{
  "num_key_value_heads": 1,
  "norm": "rmsnorm",
  "init_std_down": 0.0,
  "optimizer": "adamw",
  "lr_mult_o": 1.52
}
MLP neurons of a small language model. Each row is named by its layer, matrix (down: output weights) and neuron, and shows model dimensions 128-223. Each number is 500 + 40 x the weight over its row's rms, rounded and kept within 0 to 999. Numbers have three digits each. A neuron's up and down rows have the sign that makes its largest values positive.
A block is one neuron, or neurons of one layer that tend to fire together. Before each block is what it responds to, as a language model described it from the Wikipedia text at the highest values.

Responds to: Table row key separator
L3.down251:501459511534493421461419432484518451456512492570481512477525539483522483442501476587543473482511406479442491426525542462501466484447481496482510433515522507435532562496490538566443437511465514537458507488513514528522499505496511445515477517472532500503478482505540568497577459513531497545

Responds to: Name-closing words
L4.down8:513512502522510510514491524506480472475537512499450564488501550545501474527522465540472472528501528408489497509540416488448502557447533544499459536493476530509497508532527481555634495561476506478435486506398519501488466566459540536489512622449545499491489506553574437431511488488524502486
L4.down116:468544532473472497445482519476498448532521422539455486591463484520485490532471521505478475538577504449489490523481485471539539542448476480430507445446470552493434514522443497568595496530472478443540572475533540510486463565507448467499506406460491524481433485499490495567540556516480533506
L4.down154:496497498473455471528454417480540466484539502530517600429459490572495436500522500439574505508523428515463581489483538451543540522516539492493455564482494516526482538479440515467409486512439493532507461524514535503512505495505454486619546554508554480577530472473471556442550493523469470402
L4.down507:514535557502475526479546469488504526574528463540432556389518558533366501501471561477497555519513522503448598537493445451539439454474547495510547505492483523489507477495532465489472413515470521457474527504561451502507587464507480522486481487548534521548425494509523520528494527497479521458
L4.down509:471484481468441427535496514509486487520474482502559545471537518499492551534470506452502501546477563486518525505541548515576386410521478530454512504522578433453532586524507522477514537451497494449524536483527474538433495488506490497464505589528464510508465531484515637496476531443472503462
L4.down558:468504528553469475513550421436542459472533504523482534439477543502454446530503557526483466515506531445501522498478461508542481499489470520507558544510506523530496511520456519540586457543503482453526524538540483509484540412552528535547487490509476558560462503564524480460487452411441466446
L4.down595:499533452585495521514536558548499469509513468563459477512533569499497504585482413496491470518483450483515502468495530509498578479544500477513513518503483539533512562491517437486548488464582499557477451532455431541498443474543543524530459490517421497502480490496449514475561576561555456518
L4.down625:491526518466503507499505521578457523483511474552507477485548491448487556528490497436519476564505509440514506506446525568545519474468461446444491516523463491512501498515542526471522485428541512518467411484455503525570536450500509488470575480511446476537532489555485522460450530497455555486

Responds to: Split-off name initials
L4.down82:477526449534501527440476502452494512485518518493489582523498494571481448476484500503500533492506497582483538513476450499451364476470493425536490551447489455521478477500529558479502487512555445462544480500458561485511433484438502527473497526535585496541475508442546498485493447499587524442
L4.down91:497496535548476555461511512466544543508569556499531475519480476466506446476505525456531501466504518513532510514527525553495495550469522478525502482488574512491533460486502530463435501542479509476476476508526520545477490570472537513464504472529467521463460511498511429503534457500548547506
L4.down300:580601549499494526468501528470577515459553515533560594484575486453449528495520499518479502542518435484553595470577522481489462472481486490518481493519533493470504523436572504500540499479459526438489489487463469513570470467503433464429473501515463536536527498452516524429496469440484556495
L4.down305:511596480505521518459439451506550531562454512431509461472549449482627461495549484530524520496539519534507517455512492481473425446497521516468450484543559456548495553549499506535468428486480520572504539526500459537537511537542506458468490431492489493490504605499543553484493567466470497551
L4.down357:511501510446500504517489461492460543490504506549537500546499438507491562567493545543521528552490579526458434506504509591477544572490421512479488497554576525513481546495465499487533420467449463539563545546498556536527486586465422451500563482522438523530522559489515546504497504502530496503
L4.down407:444531529526485431451440567459467485553471466470479429544462510532525516571465525539513470477488532509425462468530515473467485520373576473459444515547517488468486495488496500531518517488508560478492496510548548498505493510536443529484522517522541503488522478510468544538431477498517535500
L4.down491:539471447476488491472514467552500532455462439468588506457553481515530528472509519507468483498578540417469472494509585534500440552446475519482500550417543493502584504530460517519500502571565548542517560529494444505562405554515486503495527569517469447497417451492488487416549464518501562511
L4.down608:514460530511450482493489508541537496469472502576423511493481459488509461493552465548540535503497467523464496599484544511492498518515460509499545507470492458484490563555503504465476392571481513541441519511518443515487530472409520491484563540477501487490386489473529543545476484487471587492

Responds to: Paragraph and row breaks
L4.down11:469482532533506507461526489478521471470477463509491555523519584421528514507482479458476519517567501504503408400521552438554513518506531549467473505468513547415538458459517497496481527545470495586494486419519458508512449495502509537553514487440458487482529439455511494514449557427506504521
L4.down119:509575496507519513478477543536478509442531494528478494490480547487531467515433480548503495538497491492513514437528440445455509549524474451456507537459502450512461337522476507509526470518468531468477482447520544486534534441506478577488538490524539514483527465495477456493513552465541517485
L4.down313:485465480455471504541483531539539553456481453543521472472547507461524467449496440453513480521521452463529508441482512480503477436527527505491485502425486520500533430458490518495438481500463516462523489483535519451537467484492462445497541480541490545468530500508484518461478539484518517439
L4.down433:511512520528556458484506517514532483479555483521501453496513523494483498541444558516513493525483484497524495468480454469542520545526476418476509494448495510464518300464429492524459506541481517506462438436476517501535479480481494563585530460527457504514520481449489473482497526527460523508
L4.down501:479492501536546491475521557527506465437539482509466487487450510496506476511488526541462499570556492450501498466480470493463541522462501528515530518496540472533522365463536484529504476550450531549469455472557511488514496414475427520552613535500547507477468526390459526408478457489439480422
L4.down518:485522421502444482497450511515480506532473516537499508512506598478594472571433527566468577559465546490508472506557462460541458590548506459447488469521477516529461402526506436489494489515549442509525477559542470553600575489561505526491506563449573508483475436560497509472536543528556458427
L4.down525:504490511493480491477515515521506491481539518492494480507476515546485547491444533517491492524503459485500490491514475516445533523490490487472501521470502512482488353514530524506451479531444526489470488480493516520516466435488543539520517448496558517468523497490532485520498492489530524476
L4.down582:432531515538507510468518474548461450501513542448525505488527530514473472528507443513515460525522516516489475499503505446497514563469543483473529533437522476536484319481513471492501530513504476456511486519569572431478524482503498535520498471548514515505549503463474458483480510468504536468

Responds to: Table cell separators
L6.down103:483503531501482526568524447490473552501511479567499471551503470523494547499477499475561533356461480556541522437593507538552512523487526448496522493482522532463513451523542476466496440511525521518474506439436536535429505524451569455530539497445523567558489509535425520493514472480473571486
L6.down193:485546495532521510475447510476538474530501516537499498492461518479497510527460545530494483496490466492460505490453481508455496498476477574453501521474488492451451465506550487485528491529543566513569484488461495518498483433493498434443485464586477464490465571508548525532492490494448475519
L6.down522:513489495433494502553536513526503535521509516500474467524497465556521596456458464459531549511560479513536438454538477583477565472500517444559570526454523454508506534531513606549519417460562454513496478482472537542486459448498525485437531531568537440583496514427483514531518488460557496522
L6.down604:462546534514639536535494486476490506499515508468443489542474504518495422572438479448521549499528487525497487533541510583459504528476476484533489520481467554538504491472518563513442455487552529494431550472508467499493454525476485483563438419410490496528542475543508521518521548545558470527
L6.down611:516541481527427504517531528532487546484519467528548478466524480529479513551503503542407520531508458453476533469474470436483406517500490381445504432520510537507521498456515460411518452452494497555475545461566396506515455483456548451499530482458548402473458561560540490385565543498508512464
L6.down649:477485532457546535449581422529561504493513468501525492488520542524468570442541471499488501483507604557476556471526492423512515496533486414472471578469561465488514506457508473399530445479514533472472503565527454512518497490470462535563443480506429456540525490457531493560480557488535454548
L6.down685:510492497474510483493468512499504482479454499531523487444503516467472532418539489523625509504550541547467480523502534567527499473504463488559529550482466510541527509520501524473455498493466492462497500492478525489547538479548485469542507526493515504539489455479583527450485526533488526521
L6.down696:519536469532497544455510406475469529519562418500497491522472527476546484579443494497482515490504483513467394474481513552472469507447459533443477563471550535567489439438545513472502486532542464502557469479507472524496560516501483435513462495525459478522462505522519548541507480490599496487

Responds to: Clause-boundary before main clause
L6.down56:463529461507404529494467505413425511503524521464487470413485441534459493499561525501508426451505540468524501533540539453464442481520550398437451476483492468522431518469468516483521454523515469628507539522507541496483494516502454579394496505501525547485501499456515440462517478514531469483
L6.down97:526523433524569575558515528513538436531496580532532465486500487518510442517489554520538535502468491524476465458527453514553579464559462486533498553437412545533479534521449583518466468496483482493500518585556500466447439438459417539514456537482512578515488399504545504519503522531514480552
L6.down254:478469409551503556402501498503451496425531515475469438493545500526495523479571480492542518522531508489445446542474550579447564545466464527448503536426520514526542549492444568469554447401523498545524507496527502506446432536530518561478504534419469484457524461484486581496472424498539498464
L6.down417:496495556512513457497444509497538573476506453428538500522533484534526539495488466445487572532482505494528485550502475455558464547538427504520464490495477498462463460507486491459475490554481524464527480537505414506559481500527533438537414499479489436531502532482493497524596599482494528549
L6.down438:480529520477516465570397446527448530495467432519464467531511487494501469452474505562536475519507453581539544567517461512524510582493487528490508533485507542514513590544486496548496493536469480509542461538523572487521541521512574493508522503430494550531500435537536595536542496464526518470
L6.down465:524463442531477515403514425473508500459499511524554456493451432476485545528528494578427439499436479528506581503458507541529502484506524466529538493455443490516479559450483505503480490471489497575499480510551542469441443515592516497517404501475569457457542494470474494455508485511516544504
L6.down568:448515528496518539500526491513449489505516539534484501458565493523545441488505542562510468565524520470549490485539540477448619429513519473477532504479523436549552473431503536505512496448511469510536491517548587454495474491505451604502461467540486498456523513441439510478552484527534513483
L6.down615:428501461544514536470577507501521553477431508467588393551491451566446598483512523475498548450557473492525577484417516527439560481521507527543460611511447442512544379498564522468495512482466505506456527502450519451525537498473498569496494513535500535483466486503536409560472499440491498484

Responds to: Foreign name word-starts
L6.down157:550498494473453559460558464463404466482555436490476519466512455495496492527507511526435540461527521529505518580527429495514522587539535436488506491462495502454573432522430516502530491495475505474492504532473488568515436558532537528544562452448477458562487455496536419487446563520571467497
L6.down199:525497467533466482442482565511505415542475511468487452491457508523519447511472545511466515443490504496520452552464498497459456476444479441525487479447527441507528528457544470607535495501442504568486417526505487478549565507465483480515531439498482513532492499447469484505511484447482537432
L6.down310:525452466532445497489467554514525474518505519489494469566443460494475521509506515552481498481556448470560470451482533525447500503415487540510503516451550410547480526520472557494503469504516493517577519477468498526514492452499520548529562517511525477455442456524516527533472491571569513459
L6.down502:523439438525545491514506479480503519485442518525442508601567546507496541491449531455553585454517467519517547531546481511474481479443567478495416546521566472513508560542495526476511500548517472487519586459517483510486516518536372460486568591444511501512451476559455521480474544538495386502
L6.down508:603499438476556464487519527520514496436519515458491578448557538441480506433473469525447445454468501456437465480518501526515474541454481521513508440540551512432440480479466492506513499562493547478558481486501498546487526428470419472490566465482498505455486506498440541425492526492482529553
L6.down516:469520556524537453439436572462429590445506465488530505490445449419485531404497518559582538471496549508549458529502538487448511479508505503470556474519547507448539518559637478517445536540471552513548534472530493523470494459554466512491503526493547505477547500508498544505507496522487559475
L6.down616:468515497481590467518475534535520510532492497454501460519545445515460528429551458485495488542517442466542521501477510467464499459471558454522407578479546440468561469501489468481458462425521494472471382520442394485514482467513517517590480438491536483525447528460524510506438411469549548518
L6.down679:411472488479466525470537525454533545489446546542468548511445507509463497484465497564449500554517509476544530485519527510523553459482536486527485450465529446463531532491444465435560469472528471477483488488594485496525453453448486456472476540496558505521465533475493522534469472564440535458

Responds to: Table cell separators
L4.down207:515538446561527482480488462521488480537516497476522527514514493439379412515508480505525502465512523526552513544439539450526511505492492503404534519544537569473583516496548509553535450576493539491435524486520508547486511498475465523557533504494517528511463459450466492554548495454486497503
L4.down230:502524468504498544471473531467505460529487438493459539555475520473498508517461455467502507515460450536486452474498497515487524530516504464530469499463528478447462591598507496530422497476518529491539525416480502463566516512496567495445504519517513469481483534548545518583529506534525494464
L4.down250:549467460541482536498477534553493467554537515522474468470508586445535532499489495465512478538441528521490502579544469528576496508484501502498488460478485519453500501473518537470502514514495443502551506513517539531460488477521457492407459459439527543541504489508509466468466545495566440534
L4.down285:556497399507511495519540525475491545510467557481480540495502521530545560542490482479486524549525431530492483468501447442496523482510509512500497520467504524543474515459482503536495501507474547512472466459514473487484534511442513449505473459523529505467428504509466538485530511464438540485
L4.down352:504495498538433619408452526509548504494470526478516470574470561473442547597579467536525484495471535512470524456513436491475487528535447462454526539500470578542448547523546444551498449547469544458505533445539442568494564510430480513521553447465516439489511499478526526501529458448463567510
L4.down368:499485541482478555523527506554480502499528473518463461504544534562490492521403495407446532566486490512527566446511514465495545531531496523449507542476488520522440512494470553535494546505473469518456519420562553553468469474496524468477454448527515482498538507483518409523492527531503479455
L4.down440:505436499472447490517475477522494481477536538462528521511497494505465483449498553491413485474464498522458512523597521584549483491480503454538534482513512465473514513523467492559503456446491457494521533504562530480431448434465392446482494413496489462545512400431536518518551443512556556562
L4.down677:590424497518455493475469484465530513556529444450488482526473506497508399520524490513555496447466569577516467588521538502461458557430502492462517431522475515555534499580494497501462522547528522489600514534441528518419515552508513475530482509556483444496531507494446456493470515470470522495

Responds to: Biography dates and name-pieces
L6.down93:514534484546502471449447502574535512468479429591599517491502521470531499534449463385536527518467473463497449476518474470524435487506491412564516483620503519541511559512522482459503497490409571502443461523520509578479530504549528466476489525551472578518488515530529466379473511500475493513
L6.down99:488516521477491426533483522497501424460504509475474403467492463486515449521502479393456524535522496481531520544537495499506536482495548409472509514481529568483509492462512454495541468489491516575555538515504532576459507497576498428467501528524472605494502510576577509475462544545448512485
L6.down225:486489484534428496502511515524504570542442511522463491509531538525498387581436476427489468498525513553498528521457486451535479467469523492476432506478457488535562480490514522432572511495558508570485515505518529479519523496504491542426490514508544462501504432556557546507481495568470435402
L6.down304:474559475521567478496525452474496451505473481508536464474419439490579541490542481494492462443518490428568511464503539546520480538522381553449537484470495521432485474503459557468480521497539491509519489533519526569538494467551462445496474545482486496503424526542495558486564510533492525577
L6.down307:563446552536478521493502474469557423509445484606462533494470523514555499488491483483524527500516459513499470553466476636537541459465491452557450456513472511521451552481518493532519488496524464497513492540458521512548474531478535433549481491510477524549430506500482508509517526548492468529
L6.down348:401472463496511452458543546484514524463520470490547543508441456461501445462570438485496521534425541536536472498537481484554508485516557488481497528508464532530507531571474447498471420563545477440541484468496498517460484405498517446493488454423526436550486538558573542508449471553458509444
L6.down412:483517496490565525443539537600538497526487492426543535607516514519485503455509487492522578544438498454492472419537443518439457477519506536479492499449504511546387493564517487470526536482521507465482524509505455492454425514502534513465485496490449515420547530473490514542519469513517543493
L6.down644:491536503441470405571462487444491530552432517483524528484563513489495523454514498450525543457497547535478477467496570496526425485492482545527535539541556564390482529549510543419545560479547439525510517461480487446451535535529498463525499516483482479536548470525472517659527573479520482499

Responds to: Surname-ending tokens
L3.down309:468441430488522491555530519471491523401469510541476465532559479528441503534508542531520467486544538548508536489543444588532507488529495420576469493524544498495531390485514548488501449532453510535492520453431468588550476547448482491434476533476545497530528528496547518600484479524456510496

Responds to: Paragraph-ending line breaks
L6.down81:462474495516563492455443540522472474450505476559473484454534492485537476484515511498531470514514491534497521468546445483542506474601523507529506482352476464469530461423519511464508440504508515563491477476539524457539503472496459581537499469475558494580503422511481504454516500543478542510
L6.down126:438463474533470452470526493453517446450516515434500508530513448441557483506496475475479471546497497437550496507487522497480517455441550515493535525483569507491547429466494473476460582514502542475485485572578500539534542461496435565470461508530456495476525447487483495505526542490532471534
L6.down191:509604461556442545534575501416425498455535419548460429459454470544469514514511512535485472469501519464486505452456463493536502499467557446554454463594523548503537392442586575522567487455514476527501533455547530500589453544522537493514465524571448414469472475522505449539491487488516572464
L6.down331:496461458462453489537527547528469469487518478445506532542481498444556476529520518456509467524500506490464493544543496436531477599480469497479462527502411456483488437445480506526501519513497533535492523518403592532535505471530492550478550407543554511528446491496534496565500520533520457482
L6.down404:481479504495568527562497474493533499494514484576541461498475574546509445507511528502455531472440514490522544468564435499485498533493525551384424448473567474479513373516473532557493505492442533486520565507531479502553523458471455506583525420417566552535495555488539460570513522472454478482
L6.down557:475466503591534515445553546545459451452568475543545492525450492497433516505495510567515529525517523536489528492507468513509484524499506524450484528552520420554509596504525429541576564469431471514483529599517495490453510406500532453497529477544544443456498473449480451587514515498565456458
L6.down574:475493520589516477526504470504496490481465506495532560486525457613516524487557480489501521506460477553466495454458523494492535599469577472494540536549490446449453518465539530464561500452550524528492434509535498460501497490489533522511488509481500437547460492483492519464576528529481509480
L6.down658:488578500514450531512500537486467522444496499534515514513478542530495471491450548469546557557521458447548505451523483459457482505494539505495514512456519495519518346415526480509515449530491493506408502500529500486501502462479508546487525520510499511541497444470494449482508558502507511486

Responds to: Year in full dates
L4.down123:459521407548505527519523514484534490481439485467470504500502547456516577495499476503558404466496462488485448471469439494479457475453462541442488491541526514456508473537521484507527471499506565533502528462562600507484513512548499551543476522547416511515443491506529531393466536486563480530
L4.down141:519477503509464473567597572484466456525465541471603530528532574468461494557508448474542537518520496514537516476584463504504468464479506482561500521518511456441497476438552508482520501446502492504542517482537516490515487445545474526512569451520475496507546493495464439531504415473515470550
L4.down143:502435556560428502498482544481482464474500485496515555448570499513480511514500510452498437510444541411517509470515509416498423473493515471492559498473489559512478523446522576478538506574553515506522492476490495476486523452460413550463536466559549460471547559531587594491612469487537487470
L4.down187:499446474533516478453491508510498516473476436518485483508518496466472524516502495436540463470570499493455497451438447441482478516556505440546522509502426574489538606521514439565552500497456464485428434463447468513505476492448534545522522560552502468444505487525454512489497539485525542459
L4.down369:511457440526452453541511442497451456514480482474517502502458470480506421536517426517453533503515511597553571502508477518387553521518527492562443498531514477550502488479438473530490470418553529496450456491471532532555458522450492483480557456564494485481463520501513519507492415483536477513
L4.down375:449533503558472456512539502449475539454446562546528484500489474498529489532435552481544456477451520486586523486473497493433510508548467495581538557551524498510503541511529496574552505476494543522511503484489535543509533393540454509442458518491522473438522489510522525400520409494539405528
L4.down451:490520503530550523493529427545512578520482488511434525592488581512490563552469516516503513528540491567515429448536531470461490466482495482537465482541508511533504523568430544520466503477478511478520542517418556479402572508452522516483543470473444544473538449505440519486511543553526472519
L4.down673:563492502523490473538522560452451487489517459456528516544434562475535498477525526512429458498434445564566487506509509529434453434455559520521478511515591490560553450544504479458434486499538572478501495549529519524481403528455526491514503523556442531511512457507498530579435472515515476496

Responds to: Completing repeated names
L4.down46:503529483501507390524504499494472573489515504531559527592517523506551494471523473499434480473529456518518533507447544524523510470451481454440480482523568467563497594529506479457493496488515515412526493550423491454490456601467517459489490475480491478455454525476512500500501483441521457502
L4.down54:565521502560523523554553560498471455409503573539425583518510534464561516481485530483460438450472522496442406482494474510463520526483544549473539450519451483520524530484499501545490450557497545509500417598428461544549525494427477519441519511523484486553548462506459508510519446469450493533
L4.down173:580488507499476547417484442494475503467487466492471450532577518484479466482484485522527508471512391515486530461515520499464537517478475545553483521528528531475398543472487498532411530544446418518507499489412461517497587487514447529529450551413541552445525511564507377465493512434488507471
L4.down235:466505495492515573533521512513559452517478491538470519503522569434495475508491480487509495453530459465545522510483558547487535503537507465505510452494515473472444553463493483471555548504477475454523487518490488469494527506467448530496506467448489528473526517463547455555516592474514510552
L4.down255:523521499446433516444563494531472459552562504535497466478541551460482536473461494476514517554462424446570515448473549516483521534517529446475505421497476487497492586467445465514532488481497543466503453513517480508428509507461487530489529484477492525452541485491610493505509536457470496464
L4.down273:501534532477534471498489512469527503479527516508452568478511539464468511503529456520504520482524392476539481483456506538482536560492537443505489475473489548454505504508500504495484587571430472578542501551459444444477513474514518520506489514468555542475577506486482436509468602482507501517
L4.down471:505546551548492503472563550520447527484525495539483488520531581458494495535464465475547528474498440457511524537555520423490473576508529494544499468577457503490483523454475496452500453520473527444480542477426508519525495498516519526451511375571493474421434508533510435489522585486523515468
L4.down549:466513492516531435474491489603475545516537467507469509519553501528507531547497569509477534544435467419463505541411539442539446480479551445379514488423552539447502462559549440498414513491500549426536427529463525521438493448536518406503509436483470568532487492502441507532510512472482516454

Responds to: Paragraph and row boundaries
L3.down647:470435515490502501512509509508459535531459475535501507526509450476474507508545449523476494455510512588480513529481513528557437502510467510515469498528475503527475616514484502488467522487567497544536553551505451489471497567518513444451483531503502468466501529506453490516519448509502495526

Responds to: Sentence-initial subject names
L6.down123:463536502456544526560509503540507483519489545502481500506505538481492514416453517440498465497408516433503500449540450475538499543408395476498501518549533502509505599517454488470467592489508457534510527498467484453526494506493582511403440515520459477567527489529408492508492460479407494509
L6.down131:502486483525526459475518500529521492518487511468530524503466574524545578457530452511539506490567469508506551464497539457457534461586466515450462506518494544516467565524476563468477554508558506480491518508421534497547451468519518522467569590421560405480527557528506510470591471484472477477
L6.down316:502487523465504472517538511527493454504503509507470563512512457518536490466482504524470523503537510543507457545510557479486519545468559534498499432466514493485501520482470533501533507497534557511549513562513564519468521542507544481503507573456510510449422495477454479458520496540475447499
L6.down364:501477545499490465484506583535495456548475535501503488511550521498508515627510506509561488456499513503482417472480511490535501364517525529532539507508528499538469430467529491523499551544542433483505521492540525485460508568456488500543508456443499497442511510495578502543500489548531479488
L6.down549:478527509505446475485532515470517519538500538541473538507459500500539446509510515581550528578448524531527474513471466481514473400606491572523483514572476491512537420500471520488519535473476463473555465509495516435499492503490446498488427445453446394526488502579530510494515498525490455485
L6.down596:443511472539501459497458496575486466474464523477499534449513519489462502526547522483519496515524523517487536486456515497489539469489557526522499462487493460541530457493501521525547464573441459506486468428452479475512539474494563470467481495474526483541533487495511479512528517548528486518
L6.down612:456489520507524496524525574510548539459480466459491458526495486480520554515466519467551506480501441461475558517463460546530498485420521506538538584532513464552542601485479500502508403478498452487545406488488485453497500441481514524508524540509513458517539494469469420476453419472505505497
L6.down695:555478490529626499540572475507500500487508509510494513505504492446463459488499551516508498460452467480400523503475511542505500522512551452431505476434496446540411547528502408507467560519504527512437529451479414514495466463454512546522583555457555518519456549444493535508553551445474486494

Responds to: Inner words of proper names
L3.down693:558446498488518459507431505565533455460547517519508512550517498478545460481548495644536527462472570502452533468408451479518504479546465465534457444461510548536548483496505519442461449514500542493525554502464543517512468509483471476487514547476502539478439505476426542534539487498484403509

Responds to: Military unit names
L6.down138:546514542424557540493521568479508486454408486467443515569495505467498456535474469556517466542408512475475539466514461412514532523482482572518540538517540516490474572536470535503564522485512510536444550408474523492573483588495508526449489536471494531474520520520416383536428544570457471536
L6.down269:551509510479479463566550491464531493470497434571461475435504500488508460519477558498473521455498521496516480479540470488532467508483444568478497502544493488543426604589514542474485520535467448514515555503500558502502511541549549459566414526500512461525462481517561513591507509462460520533
L6.down322:558472536501561499467599484461491537481485474490553484467520476513535496452438489421493582491572480443503474477524493491542550505484487488520501498499424514514495567517578565480475528482529523468403592443533464541522480513431488460534582456517477521474516474513516582441486463485454499507
L6.down368:556501476456481483450503563496540440521469461532450429494521437438508467506543454459543481541499473431434546521477488483479460483488547501483598557496477555563475395532601475491502495544542430568501524490447488518486528490540494507525520540503504553518487470443462505466504532506505531520
L6.down429:520497549481483478547441517503486495503580555471540491478501475480507526455456534498538516546501490579521541536486486542602499544498479443479489410504479447476539528460506497527561544582500475500540455549512484426506519476556498496456498524542540498520546523519520538500493485480496420488
L6.down500:516496509534564489524467482550523590510514432490519537577429460454435486488458466506509453454458506481536522539526510405542424503452554541476470520602526497465514534540452507462412568470467470509437483563471480496429520536523532476431520403531503546534470475455498450506477539507498569515
L6.down504:489550594481495500548490496488555560568560469534475516555478467533487482557483564505498443577494481468474510449480470526523461465490514552444511462437480505525412473452490522476539514469553587544454448517484462500510491522563487540500516483493520505486436458496481460519502469503479594558
L6.down576:507557473500502537553516405472508542558519541518485524570536541459529426447558510502498500499472468487519502444396509466540457528512492561429517478448426523485582445469503468492538495470473527560537541526386521531470473488541509502492460489393550503511508480539465439505497473514454454501

Responds to: Date completion after month
L3.down543:461465456545517451548456515456498484459553487518538478535480586459518528511514511549541459491499552495502450497500450431421559451521541481470503416510539480509506475481493510511467504445468581461470558514542503445446560581462429499568426504475490467506526528555489527490505496427539465467